config.toml
n_head = 5
head_dim = 64
vocab_size = 3811
attn_scale = 0.145
init_std_qkv = 0.028
init_std_o = 0.00597
lr_mult_up = 0.818
beta1 = 0.9
MLP neurons of a small language model. Each row is named by its layer, matrix (gate and up: input weights) and neuron, and shows model dimensions 16-143. Each number is 128 + 32 x the weight over its row's rms, rounded and kept within 0 to 255. A neuron's up and down rows have the sign that makes its largest values positive.
After each neuron's rows, "fires in" lists the words (lower case) most often at its 100 highest values on Wikipedia text that the model never trained on.

L8.gate469 [164 109 132 130 114  93 128  87 128  71 151 137 111 131  73 142  97 159 143 196 159 151  94 126 125 142 118 123 145 130 192 115  90 110  73 162  49 100 133  92 150  90  92  59  99 177  96 119 154 100 158 117  91 102 112 124 128 148 146 178 147 100 115 150 131 170  75 125 113  92 159 117 155 159 119 114 105 107 165 154 130 128 107 125  69 115 157 136 122 140 179 106  91  81 171 121 147 126 160 136 133 161 127 133  81  96 120  53 178 192  66  98 132  90 143  89 185  67 172 120 175 136 150  69 179  45 124 183]
L8.up469 [ 47 106 114 129  66 109 140 128  86  94 130 135 173 178 199 134  61 164 122  97 133 110  87 131 119  73  95 174 111 148 119  96 130  77 131 148  98 155 107  96 105 124 142 104 112 136 116 130 114 129 173 140 135 144 109 169 169 161 145  76 176 122  61 166  84 132 133 100  87 128  98 105  67 146 117 177 133 142 150 145 124 119  96 150  61  85 119  96  96 120 123 155 161 125 129 121 176  98 150 156 128 141 126 143  78 119  83 124 111 231 140 136 194 132 134 115  88 146  97 152 118  88 131 118 135  69  71 132]
fires in: "and", "career", "life", "education", "which", "statistics"

L4.gate714 [129 121 111 132 125 130 107 157 154 194  87 157 112 138 140 138 124 186 120 167 107 151 101 123 120  96 167 146 143 176 169 173 111 113 161  99 114 126  72 126 176 124 125  80  90  97 134 159 160 255 144 159 145  88 136 181 151 136  95  96 136  91 144 153 176 113 134  90 124 151 158 124 127 136  76 170 129 114 102  78 171  60 103 141 120 161 103 146 153  97 131 119 172 116 114 161 131 119 144 151 142 146 137 165 111 173  93 121 151 139 162  75 113 142 122 171 119  93 118 145 164 155  85 186 107 106 121 153]
L4.up714 [135 153 140 137 161  74 118 136 105 128 137 140 125 117 135 129 145 100 120 129 103 185  96 111  72 131 142 118 129 175 123 135 118 103 152 213 115 116 121  69 131  80 156 148 129 157 135 110 157 125 139 139 103 126 135 127  91 161  98 175  97 164 111 192 115 133 112 192  96 163  64 145 148 128  42 159 163 118 109  92 196 142 171 119  84 151  94 103  66 140  89 122 174  98 141  72 108 129  93 124  88 170 176 142 144 163 180  98 137 105 118 111  67 144 125 157  88  89 125  85 133 153 111  84  85 173 121 146]
fires in: "for", "on", "with", "of", "about", "to"

L4.gate346 [135 141 113 166 160 105 160  95 106 149 138 132 175 122 129 179 115  93 216 121 112 103 130 138  65 151 194 137 123 153 118 152 119 101 104 157 148 148 138 121 124  96 101 126  80 121 126 121 147 162 131  95 106  67 119  76 105  98 106 123 209 108 164 165 170 158 172 119 115 148 100 118 108  86 148 155 153 122 105 121 102 124 132 120 153 128 127  89 113 102  56  94 146  92 138 112 108 136 126 146  91  71 113 128 124 112 109 117 155 159 134 118 183 141  82 118 121 152 129 197 151  83  91 103 128 100 164  87]
L4.up346 [128 128 180 147 127 140 144 126 138 176  86 179 179 180 135 118  79 101 171 119  89  98 138 178 184 170 100 160 114 190 141 174 110 106  58 180 137 193 196 144 156 147 133 144 154  60 140 125 151 129  94 155  95 110  94 131 114 116 153 102 193  81 177 117  86  88 124 117 184 122  86 158 152 152 170 132 132  75  91 144 108 156 156 142 105 135 123 157  98  95 123 134 126 112 176 121  99 110 146 140 153  89  89 102  93 105 103 108  86 133 183 159 150 107 106 123 134  73 148 127 164 169 145 112 167 146 172 135]
fires in: "high", "over", "overall", "highly", "low"

L3.gate272 [125 114 124 133 185 113 114  91  62 118 152 149 123 109 133 118  72 134  98  80 130 132 121 184 171 140 134 145 171  83 185 148 195 202 105 133 140 149 136 156 141 114 125 114  79 161 141 135 103 133  76 150 173 127 106 117 121  96 119 132 146  91 111 151 187 126 122 146 177 144 103 126 148 151 126 129 126 112 105 168 155 138 127 172 120 135 186 136 144  81 202 112  91 138 150 140 102 118 110 104 170 185 149  94 125 126  95 140 132 177 102 163 141 133 101  95 135 126 162 180 107 131 138  64 158 118 130 103]
L3.up272 [102 148 109 137 153 183 139  76  99 105  73 108 166 103 104 152 106 117 172 141 148 157 149 111  76 147 140 125 103 115 161 165 115 111 102 102  90 130  75 137 129 156 146 118 116 145 132 166 152 141 100 187 114 136  78 179 133 132 159 127 104 161 144 137 173  72 154  85 114 131 137 188 147 132 149 134 166 135 144 196 115 116 103 117 175 135 163  88 120 109 155 116 131 173 101 130  91 132  84 114  79 101 134 134 135 163 159 137 144 128  66  47 131 158  82 111 137 137 149 133 104 124 193 120  69 132 118  65]
fires in: "this", "there", "it", "however"

L4.gate723 [164  77 151 133  83  73 193 113 133 139 121 179 111 155 126 131 113 161 129 119 112 141 100 175 139 123 186 154 122  99 138 101 164 163 226 102  90 127 178 142 166  98 101  95 125 138 137 104  80 136 103 145 129 157  63 147 148 116  99 135 135 109 150 108 142 164 130 111 116 134  81  92  96 112 137  83 128 154  76 174 157 174 120 152 110 125 172 117 104 136 116 169 131 130 155 157 146  54 134 158 205 177 121 147 109 159 116 128 160 164 144 155 102 133  93 181 166  88 180 101 114 114 154  82 103 114 140 125]
L4.up723 [112 109 173 148 211 186 131 126 161  98 132 108  78 126 122 149 113 176  68 157 168  41 117 164 151 188  92 129 121  58 143 133 149 151 110 134  93 152 119 113  87 162 173 196 174 110 142 134 107 104 140  99 129 102 139 136 188  82 178 128 129  83  98 132  66  81 142  87 100  31 141 134  36 167 118 151 174 104  91 145  87 155 165 126 116 143 110 118 118 100 185 152 115  97 110 158 152 119 127 113 140  69 144 142 105  99  97 194 102 125  59 140 174 196 132  89 140 147 146 104 101 144 134 125  61 158 147 121]
fires in: "since", "until", "year", "season", "of", "from"

L4.gate661 [161  98 150 176 173 179 117 113 129 153  99 168 128 154 168 117  77 169 129 108 114 104 120 121 132 153 132 117 132 123 119 152 175 105 117 161  79 154 118 106  90 103 181 195  49 124 136 125 118 128 102 161 158 152  67 119 137 138  95  98 123 124 151 154 161 150 100 136 167 145 102 119 164 176 154 146 135  99 136 175 136 145  87 124 120 160 110 126 115 115  97  86 152 159 109 147 180 139 118 103 118 137 180 134 156  96 154 129 144 120 111 162 100  96 111 122  89 116  80 159 149 105 155  76 127  85  40  67]
L4.up661 [157 154 122 120 150 124 190 114 162 127 110 110  73 181 111 163  73 133 100 119 140 124 186  98 105 103 186 165 138  87 149 146 122 140 141 113  73 225 143 125  95 112 113 122  78 127 156 102  68 124  74  86  96 147 140 140 153  91 138 103 132  95 116 110  97 144 131  72 176  79 122 160 157 143  98 179 183 120 155 116 157 135  53 107 171 161 170 109 182 153 142  84 151 102  88 154 145 173 120 119  92  93 146 114 146 125 157 139 173  98 117 119 129 127  88 107 165 133  87 147 200 113 179  52 139 118 140 121]
fires in: "this", "one", "front"

L6.gate576 [179  82 152 120 115 136  96 169 129 168  85  58  51 197  89 145 161 140 135 120 147  99 107 142 136 143 155 134 123 107 132 163 108 119  53  84 157 137 118 166 155 110 108 140 185 161  57  54 147 146 192  92 148 103 153 132 162 147  94  96 168 143 115 149 163 185 151  93  92  73  96 104 108 105 128 149 119 119 115  77 183 153 122 159 106 167 122  71 193  91 105  97  94 114 118 127 106  94  75 109 147  98 144 176 141  91  63 150 136 124 131 156 165 100  93 120 139  79 158  97 125  35 151  79 125  79  92 106]
L6.up576 [160 104 121 118 121  95 139 134 121 170 124 138 112 109 158 163 134 188  80 142  98  87 193  82 133 134 145 108 123  91 129 139 128 167  84 130 177 139  98 150 169  80 188 138  59 172 111  94 141 128  63 140 116 142 101 104 147  88 134 122 117 196 181 151 131 160  48 118 152 135  92 131 152 160 168 138 159 159 103 131 107 176 107  82 101 137 121 117 125 113 145 161 119 162 102 112 102  94  79 120 171 136 110 158 176  69  87 135 176 166 190 121 114 151 142 128 117 136 139 141 160 164 154 119 131 144  95 129]
fires in: "two", "three", "four", "few", "several"

L8.gate305 [106 109 142 175 137 176 164 102 115 113  85 141 128  92 161 194 115 145 136  78 142 186 125 155 135 125  96 172 154 119 122 174 152 129 120 106 143 191 165 114 126 186 124 173 179 155 142 141  91 149 145 149 175 169 139 132 133 173  69 157 169  95 107 151  97  81 126 121  90 124 143 101 126  74 157 152 159  38 106 126 124 128 123 132 158 137 126 111 170 135 147  97 113 103 146  71 127 169  89 150  97 139 192 127 166  10 131 129 115 102 110 142 131 164 112 124 141  90  39 116 151 117 129 130 121 167 108  68]
L8.up305 [ 99 186 155 144 128 144 116 126 127 157 163 159 117 178 135  39 103 179 109 150 179 158 120 100 139 121  92 123 130  79 161  73 164 110  94  68 106 132 155  92  67 110 144 155 159 141 164  59 201  76  84 129 114 107  56 144 168  90 156 137 101 155 125 154 166 128 150 127 130 103 124 108 186 144 148  96 143 122 137 127 117  88 166  91 135  72 139 141 185 138 151 122  39 112  70 104 167 162 120 138 161 160  74 141 104 138 161 169 159  91 138 129 102 103 154 135 195 101 153 138 142 109 120 111  95 136 151  70]
fires in: "there", "1", "one"

L3.gate703 [120 175  87 120  95 132 139 155 124  63 102 110 146 198 146 118 148 131  89 109 167 118 135 122 160 138  92 191 152  93 121 190 165 132 151 128 132 120 136 126 159 144 141 143 141 178 113 167  92 116 117  88 143  95 116 141 153 174 119 149 115 102 132 158  94 103 154 136 147  80 115 144  76 159 115 157 160 190  87 177 142  87 130 130 156 168 123 105 121 127 108  71 134 105 106 137 104 102 115 127 121 142 133 159 162 110 152 115 118 140  77 128 128 126 117 112 122 154 145 121 153  89 161  59 168 151 103 134]
L3.up703 [150 116 151 123 144 112 120 162 133  69 114 180 162 156 140 135 107 118  78  74 127 153 131 127  97  89 121 123 170 118 154 118 151 157  80 137 169 183 122 105 181 152  76 184 117 146 112 171 163 123 144 138 148 105 150 131 115 114  86 103 161 149  99 200 120 127 109 112 131 102 111 107 127 182 145  92 102 117 171 163  95 106 152 209 143 143 100 120 167 142  45 139 165 110 118 167 122 101 143  66 122 117 112 176 134 124 154 154 139 169 132 128 147 136 115 129 116 137 112 110 132 107 183 140 108 123 111 163]
fires in: "york", "carolina", "connecticut", "kansas", "louisiana", "texas"

L8.gate540 [126  79 138 159 111 142  94 123 151 128 115  88  98 170 120 164 157 120 169  94 117 110 110 115 145 101 127 103 138 133 159 125 224  93 142 143 172 187 146 102 117 154 141 133  76  78 120 108  91 155 134 118 193 137 117 117 136 115 152  98 105  90 121 175 114 138 134  88  96 191  81 106 171  86 165  75 113 180 122 107 143 112  78 188 139 119 134 137 125 144  45  92 140 134  96  78 102 100 125  94 134  41 121 146  79 165 113 157 138 136 110 119 131 114 148 126 100 148 147 167 127 101 101 121 125 100 152 140]
L8.up540 [ 70 174 147 125  95 135  90 148 110 100 120 132 114 188  79 168 119 113 121 200 159 137  89 180 148 110 156 141 116 118 106 133 161 133 166 112 134 101 140 152  61 134  91 186 133 165 131 107 154 148 131 141 127 127 105 188 136 150 119  70 103 147 184 128  99  96 150  91 165 134 112 108 142 124 144 203 102 150 150 122 118 137 159  90 187 163 162 157  68  82 101 133  57  77  96 124 120  94 134 137 172 182 161 167 148 168 111 180 128 133 155  74 152 205 168 146 172 182 131 138 147 107 193  54 147 163 181 128]
fires in: "at", "from"

L4.gate211 [149 123  55 153 110  92  93  99 201 147 111 135 135  89 150 164 130 161 108 186 147 135 128 201  90 113 112 157 130 159 131 137 156 112  71  92 142 129 131 174 176  75 153 132 142 170 115 125  91  99 161 106 119 113 107  92 116 118  79 134 130 147  86  76 150 125 106 177 176 230 172 118 109 124 137 126 119 148 172 152 127 125 117 122 162 102 128  83 130 123 134 159 142 163 113 139  80  66 159 139 166 214  98  99 176 156  94 106  95  93 103  65 153 118 141 205 155 135 123 129  83 141  80 104 137 109 118 139]
L4.up211 [143 134 127 160  80 130 140 166 157 128 168 147 162 177  98 123 198 137 114  55  95 153 160 118 117 107  99 181 156 149  83  98 117 161 127 149 124 199 163 146 116  95  70  98 139 112  85  85 161 174  79 125 146 156 163 121 102 125 126 141  97  69 165  94 140 116 120  92  99 141 119  48 113 130 132 120  95  76 132  68  57 125 132 147 102 147  53 185 108 141  76  61 108 205 118 172 187 130 112 150 159 107 110 143 157 150 130 131 157 167 158 124 101 147 128 118 157 196 188 118  94 173 149 157  99 119  71 154]
fires in: "to", "also", "not", "continues", "never", "shortly"

L3.gate574 [104 119  99  79 103 156 175  90 176 120 109 162 208 150  80 136 148 161  73 131 130 122 130 156 135 101  96 159 146 131 162 109 152 122 100 114 140 196 121 145 135  98  85 156 134 108 108 123  62 152 147  96 150 111  76 170 158 149 143 132 146 107 141  82 117 141 142  94  89 146 155 221  92 130 131 108 115 109 147 133 139 147 159 149 112  90 109 158 213 130 113 187  96  56 139 146 115 138 135 219 183  78 123 141  71 111  88 113 161 116  53  83 148 120  85 151 104 188 149  81 160 118 156  55 213 115  73  96]
L3.up574 [144 120 126 133  85 163 117 102 173 104  93  62 149 171  86 103  84 156  82  87 127 102 194 178 191 119  73 130 145 113  83 147 175 141  85  85 147 138 150 151 138 114 157 118 171 124 112  91 140 177 195 147 124 132 103 110  83 120 112  88 113 118 162 174 138 128 143  95 156 200 144 141 105  94 108  87 173 112 189 142 106 179 127  71 156  57  94 106 140 115  75 129 162 143 120 169 102 120 111 128 163  97 145 142 105 110  82 178 135  96 101 154 121  63 145 156 110  94 148 115 182 172 131 162 156 126 111 135]
fires in: "first", "local", "annual"

L6.gate540 [138  86 126 136 109  82 123  85 148 183  69 117 125 147 143 101 111 165 104 196 140 113  97 164 162  81 140 123 109 129 106 180 194 149 108  89 184 123 127 147  98 148 153 123 143 153  87 135 122  77 121 163 196 133 122 121 159 122 143 118  98 127 158 121  86 169  85 154 142 124 169 148 126 123 146 142 133 132  70 154 105 115 106 112 145  84 106 110  61 109 156 105 137  78 116 142 181 108 108 162 172 127 126 122 160  98  89 126 119 120 120 167 129 100  99 200 175 205 192  67  91 105 165 156 206 137  38  93]
L6.up540 [130 101  56 128 182 136 156 112 132  86  99 134 101  83 218 141  92 156  87 167 125 122 112  86  98 123  99 161  99  68 188 137 156 148 184  78 139 145 122 178 133 148 155  91 190 130 157  88 105 153 170 113  72 122  85 118 137 107 150 159 131  57 140 158 141 143 142 167 164 136 147 144 116 161 160 119 155  72 151 102  65 162 135  82 132 147 135 124 120 183 156 192 156 200 123 154 116 131 151 168 152 123  79  93  95 143 127 188  94 113 120 102 124 118 157 152 152 113 116  86 123 113 137 135 133 120 102 119]
fires in: "later", "since", "soon", "until", "recently", "quickly"

L6.gate743 [124 159 140 102 170 196  89 175 119 126 112 168 192 124  73 156 153 101  97 136 125  78 170 168  76  97 104 123 120 117 154 109 183  89 152 110 133 158 153 168  47 123 121 120 160 131 110  99 160 108  91 158 144 141 118 146 122 173  98 122  92 163  96  96 130 128  14 139 134 143 150 147 137 108 159 116  93  77  83 206 145  94 160 107  96 138 108 119 120 168 188 111 123 151 146 146 175 122 105 164 177 176  62 136 111  92 132 155 151 113 149 139 107 177 157 162 107 155 163 146 109 191 221 137 142 141 153 128]
L6.up743 [ 99 102 108 135 172 153 146 119  76  98 161 103  98 142  92 126 159 115 129 136 141 100 179 150 126  26 129  61 116  97 129  86 152 140 113  55 131 129 180 141 102 146 127  79 193 130 112  83  93 101 133  67 175  73 138 118 141 187 137 132 136 111 122  76 131 145 116 129 108 111 134 122  72 188 193 131 100 114 155 195  77  77 148 147 114 171 166 119 148  83 152  83 117 117 146 166 145 104 125 173  92 151 161 121 120  83 170 136 106  58 120  94  94  88 121 114 153 126 109  94  55 112 145 113 169 154 115  97]
fires in: "she", "tusk", "husband", "he"

L6.gate606 [139  94 115 139 111 135 192  48 172 145 100 112 158  96 148 128 171 123 155 126 161 102  73 130 123 145 137  84 115  92 102 149 183  83  90 178 130 104 204  98  93 164 109 119 124 130 122 136 151 168 152  95 152 165 152 151  86 147 126 122 108 141  84 172 100 126 124  92 141 102 114 152 129 193 101 139 162 121  96 165  91 102  45 131 144 157 103 179  92 137 165 186 118 153 129  93 151 128  99 168  98 101 106 187 110 118  84 128 142 120 135  92 111 148 121 103  75  55 153 145 209 130 148 180 113 151 127  90]
L6.up606 [ 76  92 101 133 179  68 127 119  82 124 157 188 137 153 170  99 126 137 158 127  93 148 109 146 127  86  95 152  98 136 150 147 152 131 174 133 128 163 137 167  98 191 136 118  98  74 196 104  85 196  92 159 130  97 161  74  93 156 117 145 111 176  99 195 139 132 168 115 158 109 143 114 100 127 147 201  52  52 176 203 146  46 135 123 137 146 153 141  89 160 112  93 138 161 131  88 119  74 155 150 127 160 160 129 131 160 142  86 128 164  50 187 131 170  75 182 151  91 122 113 146 110 161 154 153 106  74 133]
fires in: "with", "saturday", "make", "makes"

L4.gate245 [144 140  90 162  76 114 132  60  98 152 150 130 102 130 170 105 108 156 144 119 101 118 192 153 119 119 135 128 164 113  92 104 119 114 125 133 171 147  95 141  92 139  67  96 151  80 105  86 172 100 110 211 114  95 172 151 142 119  90 122 142 140  87 129 151 108  79 177 168 153 132 171 143 190 115  90 106  89 134 111  98 116 128  85 136 134 107 128 102 137  70 163 105 137 176 150  78 108 152 118 108 164 177  90 163  78 119 145 109  98 161 134  92 150 171 113 200 120 171 162  91 135  93  94 131 163 132  98]
L4.up245 [150 156 170 138 113 109 104 160 149 166 121  95 109 133 102 144 140 138 134 122 111 122 158  71 153  75 121 153 187 186  55 100 155  96 190 168 130 123 135  65 109 133 165 131 142 203 103  87 136 147  95 190 129 157 167 204 142 164 124 159 129  85 184 103  88 150  72 182 158 127 123 120 157 111 135 133 137 141 128 172  77 132  97  94 131 165 112  93 114 148 174 109  88 144 127  72 108 150 125 106  10 131 128 109 144  51 104 120 162 120 135 108 132 212 186 107 115 113  96 109  69  92 162 117 105 113 141 100]
fires in: "not", "never", "remained", "its", "evidence", "did"

L4.gate286 [170  99 145  93 149 132 225 132 122 139 172 123 136 162  68 106 110 183  89  94  86 159 156 131  96 145 198 189  88  97 181  39  63 139 141 146 136 149  99 123 122 126 120 196 103 123 132  93 145 189  74  75 154 178  87 148 161 136 147  99 126 127  81 152 148 146 159  66 127 125 108 110 135 146 118 181 103 150 164 140 158 109 120 169 118  99 143 159 174 144 102 148 101 111 193 134 150 142 142 160 154 139 148 123  60  90 139 168 165  58 145 176 118  95 156 182 148 110  72 137 161 113 121 126 128 106 145 130]
L4.up286 [138 143 121 138 112 147 154 153 121 131 128 142 148 140 116 158 155  86 155 124  96 110 133 117 147 101 118 171 136 171  83 126 135  85 115 100 147 119 128 104 107 145  93 157 139  75 102  96  87 163 117 157  93 120  74 167 116 187 150 126  72 177 131  85 175  85 158 129 124 117 120 113  52 113 137 126 108 134 153 200 164 109 109 113 168 125 129  89 126 119 159 111 117 113 120 131 105 137 151 120  86 120  83 110  85 169 135 116 221 152  86  48 124 164  79 205 129 151 122  99 112 109 160 163 167 118  74 216]
fires in: "of", "with", "from", "by", "respectively", "inhabitants"

L6.gate377 [188  54  91 118  79 133 153 116 180 107 152 169  82 117 146 147 129  52 206 157 106 126  58 107 178 113 142 160 135 184 120 156  94  89 118  93  75 145  91  81 144  85 144 191 116 136 169  80  86 160 111 103 140 125  72 102 150 149 110 146 124 147  54  77 109 155 137 133 106 104  97 108 146 111 143 182  86  78  87 166 126 116 136 181  91 120 132 128 147 122 105 129 119  82 180 130  82  85 170 117 122 125 145 210 118 116  63  84 124 149  94 145  98 153  75 155 131 111  81 112  98 101  87 126 101 107 134  95]
L6.up377 [133 173 134 105 124 108 122 132 163 179 140 167 137 140 160 125 143  85 148 109 141 157 128 158 147  97 155 135 124 112  75  84 163 107  84 156 121 108 123 178 107 127 195 134 130  83  97  79 116 167 164  90  67  91 145 163 129 159 104  97 144 103  61  89 114 128 159 122 152 158  75 103 103 155 115 119 131 133 121 122 129 136  76 168 129 117  70 167 125 136 140 118 116 109 166 152  93 159 160 154  96 133  82 146 136  92 103 134 157 180 109 111 104 143 158 187  95 121 137 130  95 136  99  78  59 116  76 107]
fires in: "about", "with", "than", "over", "almost", "approximately"

L4.gate418 [169  87 167 139 138 161 146 148 158 168 169  83 148  56 123 146 134 184 141 155 119 162 149  72 162 142 120 149 179 114 127  42 145 135  73 146 123 131 181 161  94 172 121 149 176 110 157 107 124 177 102 171 161 136 116 139 177 108  88  53 119 122 146 152 111 109  94 140 136 106 132 137 139 161 142 153 114 138  78 133 148 115  95 139 147 175 126 173 148  46 106 121 142 167 128 143 155 106 100  88 133 143 120 175  53  97  88 154 113 115 112 209 132 121  63 137 169 119  94  81 124 129 104 142  87 189 134 109]
L4.up418 [129  96 132 136 120 147 141 116  96 136 146 135 152 142  88 130 133  96 173 155  99 140 161  84 129  97 133 136 160 144 139  81 163 114 112 118  95 176 117 141 104 124 104 113 143 150 113 137 122 100  85 138 149 141 121 130 135 145 118 132  69 164 137 161 150 201 209  78 155 142 177 152 131  59 138 157 116 143 130  72 106 214 196 175 107 110 236 152 127 145 160 141 125 110 160  94 144  55 152 171 121 108  41 146 106  78  94 105 165 161 166 139 105 110 162 139 188 107 120 105 161 170 164 139 137 163 141  93]
fires in: "by"

L4.gate615 [127 154 126 126 130 156 140 200 146 151 137 137 123 197 113 133 100 118 135 144 185 157  34 120 110 124 169 105 142 163 125 142 171 100 135 146 102 113 150 115 213 158 116  74 121 129 165 108 119 192 106  80 168 149 158 154 130 151 179 157 187 177 160 217 190  94 201 151 126 113 126 124 109 111 163 169 134  98 127 109 109 136  92 145 107 157 150 137  74 117 145 111 170  90 202  99  82 101 197 107 140 151  95 163 138  86 103 107 120 186 120  90 128 155  84 151 143  75 109  85  91 161 106 154  95  96 124 137]
L4.up615 [152 161 152 130 108 106  97 125 110 114  93 103 132 146  98 100 211  95 156 139 141 169 119 109  90 157 138 149 104 120 135 134 101 115 161 138  66 176 153 121 173 117 116 148 148 112 151 157 102 128 129  82 119 108  68 140 152 130 167  82 133 184  89 148  84  82 128 131 159 117  97 126 168  96 112 148 181 137 123 170 123 114 172 155 129 139 165 138 172 115 137 132 112  99 178  89 137 105 139 118 186 124 123 145  91  84 109  72 146  68 135 113 157 127 133  93 151 133 137 146  75 114  96 128 130 157 172 156]
fires in: "over", "under", "overall"

L6.gate87 [173  91 132 156 173 138 152 122  99 129 139 106 120 132 107  95 161 161 108 190 134 120 139 167  90 135 149 181 158 124  96 153 120 127  56 132 182 139 149 121 100 132 101 155 116 114 107  97 148 154 153 110 196 164 152 119  94 186 167 113 128  94 141 129 123 136 126  74 111 116  92 105  94 166 102 162 143 150 122 131 180 110  67 150 170 108 141 100 159 117 173 110 172 115  27  93 122  97 113  71 154 146 122 210 119 130 121 177  81  75 102 146 148 115  91 161 186 123 151  90 133 137 132  85 144 135 125 106]
L6.up87 [129 146 176 128 152 132 129 156 106 127 142  84 122 136 141 149 166 120 109 194 122 185 125 159 105 113 120 176  86 153 102 160  95 142  35 157 208 147 177 201 136 154 144 160 165  93 104  79 132 114 182 140 118 138  63 112 155 156 122 222 126 121  94 144 169 119  79 102 112 134 146 135 142 146 118 155 102 100  84 139 140 147  94 187 105 105 120  55 151 134 194 119 140 150 118 141 157  67 107  80 148 151 111 198 159 133 119 163 138  95 109 176 158 146 113 133 109  30 166  81  69  96 117 102 104 103 127  82]
fires in: "of", "five", "four", "three", "thirty"

L6.gate766 [167 142 125 150 118 129 114 162 106 124  80 170 101 192 136 139  64  94 163  67 153 141 121 157 130 156 112 156 122 119 116 165 121 127 118 127 116 160 127 118 112 105  95 152 119 113 121 152 166 117 141 157 169 129  75 127  76 140 144 153 163 112 138 138 125 138  62 118 135  86 117 174 149 150 123 186 157 100 152 171 122 132 167  64 155 145 130  55 132 101 192 162 140 173 133 141 138 155 112 201 133 166 191 152  99  78 161 118 100  95 145 124 221 125 180 170 103  47 110 194  90  94 149 122 123 139 114 112]
L6.up766 [118 112 139 155 158 176 133 159 149  77 150 100 137 106  92 144 112 103 161 149 164 109 140 155 148 127 100  51 131 147 132 145 198  94 133 116 176 223  97 154 117 146 138 160 162 133 143 154 139 112 119 151 141 199 103 138 147 150 144 133 141  80 154  78 109 109 175 150 142 155 142 147 172 108 106 131 167 117  32 160 103 123 117 106 186 153 117  90  80 121 153 131 130 150 151  47 124  92  87 116 124 124 157 148 112 132 121 149 144  87  81 142 164 191  81  95 111 104 138  96 135 117 187 166  84 120  79  40]
fires in: "there", "usually", "means"

L8.gate613 [132 115 170 131 125 154 117 109 127 111 119  98 110 146 128 124 189 143 114 119 112 119 109 156 171  91 157 133 155 114 121 150 105 115  67 131 142 138 186 102 177 144 135 126  74 106  99 128 155 152 102  96 127  84 165 156 156 144 135 124  63 111 144 118 128  93 147  62 175 130 112 141  95  96 146 108  98 153  89 185  93 183 132  74 124  76 102  92 157  95  85  53 120  94 171 123 154  80 127 138 104 148 134 164  76  93  51 151 123 149  90 144 106 148  92 124  90 155  99  77 129 183 128 128 164  93 154 139]
L8.up613 [110 136 115 103 149 133 132 103 126  97 175 151 147 102 164 150 152 137  77 162 107  99 166 129 139  88 166 142 106 117 126 126 131 161 163  61 144 177 148 150 117  95 109 146 148 118  86 148 156 158 110  94  94 139 106 109  96 105 125 146 137 148 122 170  95 168 145  72 106 121 113 110 188 111 121 118 113  96 148  85  96 131 148 126 132 145 128 137 161  90 107  63 100 141  94 108 119 146 152 149 191 170 101 122 108 108  82  95 169  42 223 127 114 137 111 140 188 183 130 126 117 168 105 127  94 116 139 144]
fires in: "first", "best", "restaurant", "second", "third"

L8.gate645 [102 120 145 114  89 169 104  97 156 194 167 160 145 174  86 137 187 156 152 140 140 168 146 159 142  81 182 165 101 161 171  96 121 144 127 112 159 119 130  69 146  67 154 136 164 152 176 143 108  64 113 136 127 139 143 142 120 238 185  96 118 136 116 127 117 127 138 142 171  96 142 134 109 139 121 136  80 151 164 127  80 160 106 132  81 137 142  71 161  80 148 118 124 115  75 172 187 139  93 160 156 121 144 107 120 148 137 148  81  80 136 157 108 129 129  86 120 119 113  69 125 147 138 108 128 153  98 156]
L8.up645 [120 144  52  44 115 168  80 208 141 158 172 114 158 139 134 107 128 148  90 113 169 123 143 118 161 154 146 169  71 146 137  91 175 153 111  91  81 127 105 152  96 132 109 116 112 167 161 152 142 111  92 124 138  94  99  98 118 164 152 112 156  62 110 161 149 159 139 177 148  94 177  97 131 132 172  93  90 142 179 131 133 131  98 135 101 134 173 131 115 141 145 163 173  86  98 133  95 127 130  65 123 202  82  96 107 140 127 156  94 129 127 100 145  90  97 100 128 118 208  63 165 179 198 152 181 159  91 119]
fires in: "she", "he", "which"

L4.gate513 [135 194  73 164 131 141  90 101 216 147  94 139 134 172 118 104 139 110 117 146 130 142 160 110 138  90 151 119 103  69 161 198 125 137 110 107 137 134 144 130 135 111  88 160 115  53 170  99 135 132  64  81 106 194 118 127 169 121 154 125 125  74 192  82  72 160 121 127 145 140 103 125 109 131 112 173  99 128  92 177 130 178 114 106 133 183 107  30 154 111 187 135 154 113 138 132 165  98 135 117 149 122 109 131 173  90 137 151 168 180  97 110  97 148 123 126 173 106 129 131 122 158 124 124 151 164 134 141]
L4.up513 [143 165 148 150 109 103 141 124 169 109  86 123 149 172  91 239 110 167 128 151  99 154  81 157 131 149 119 139 173 110 118 106  79 182  89 148 129  97 139 109 141 150 105 117 169 146 110  67 119  93 150 118 120 188 101  49 108 170 126  95 166 141  95 146 152 122 101 101 161 105 175 124 165 126 191 130 116 160 178 135 134  66 126 161 163 199  90 141 115 157 163 157  97 155 162 106 134  55 104 134 132 155  69 162 107  96 128 152 123 153  99 124 122 150 179  90 168 130 150 135 107 156 176  87 147 148 109 173]
fires in: "is", "formerly", "also", "now", "originally", "today"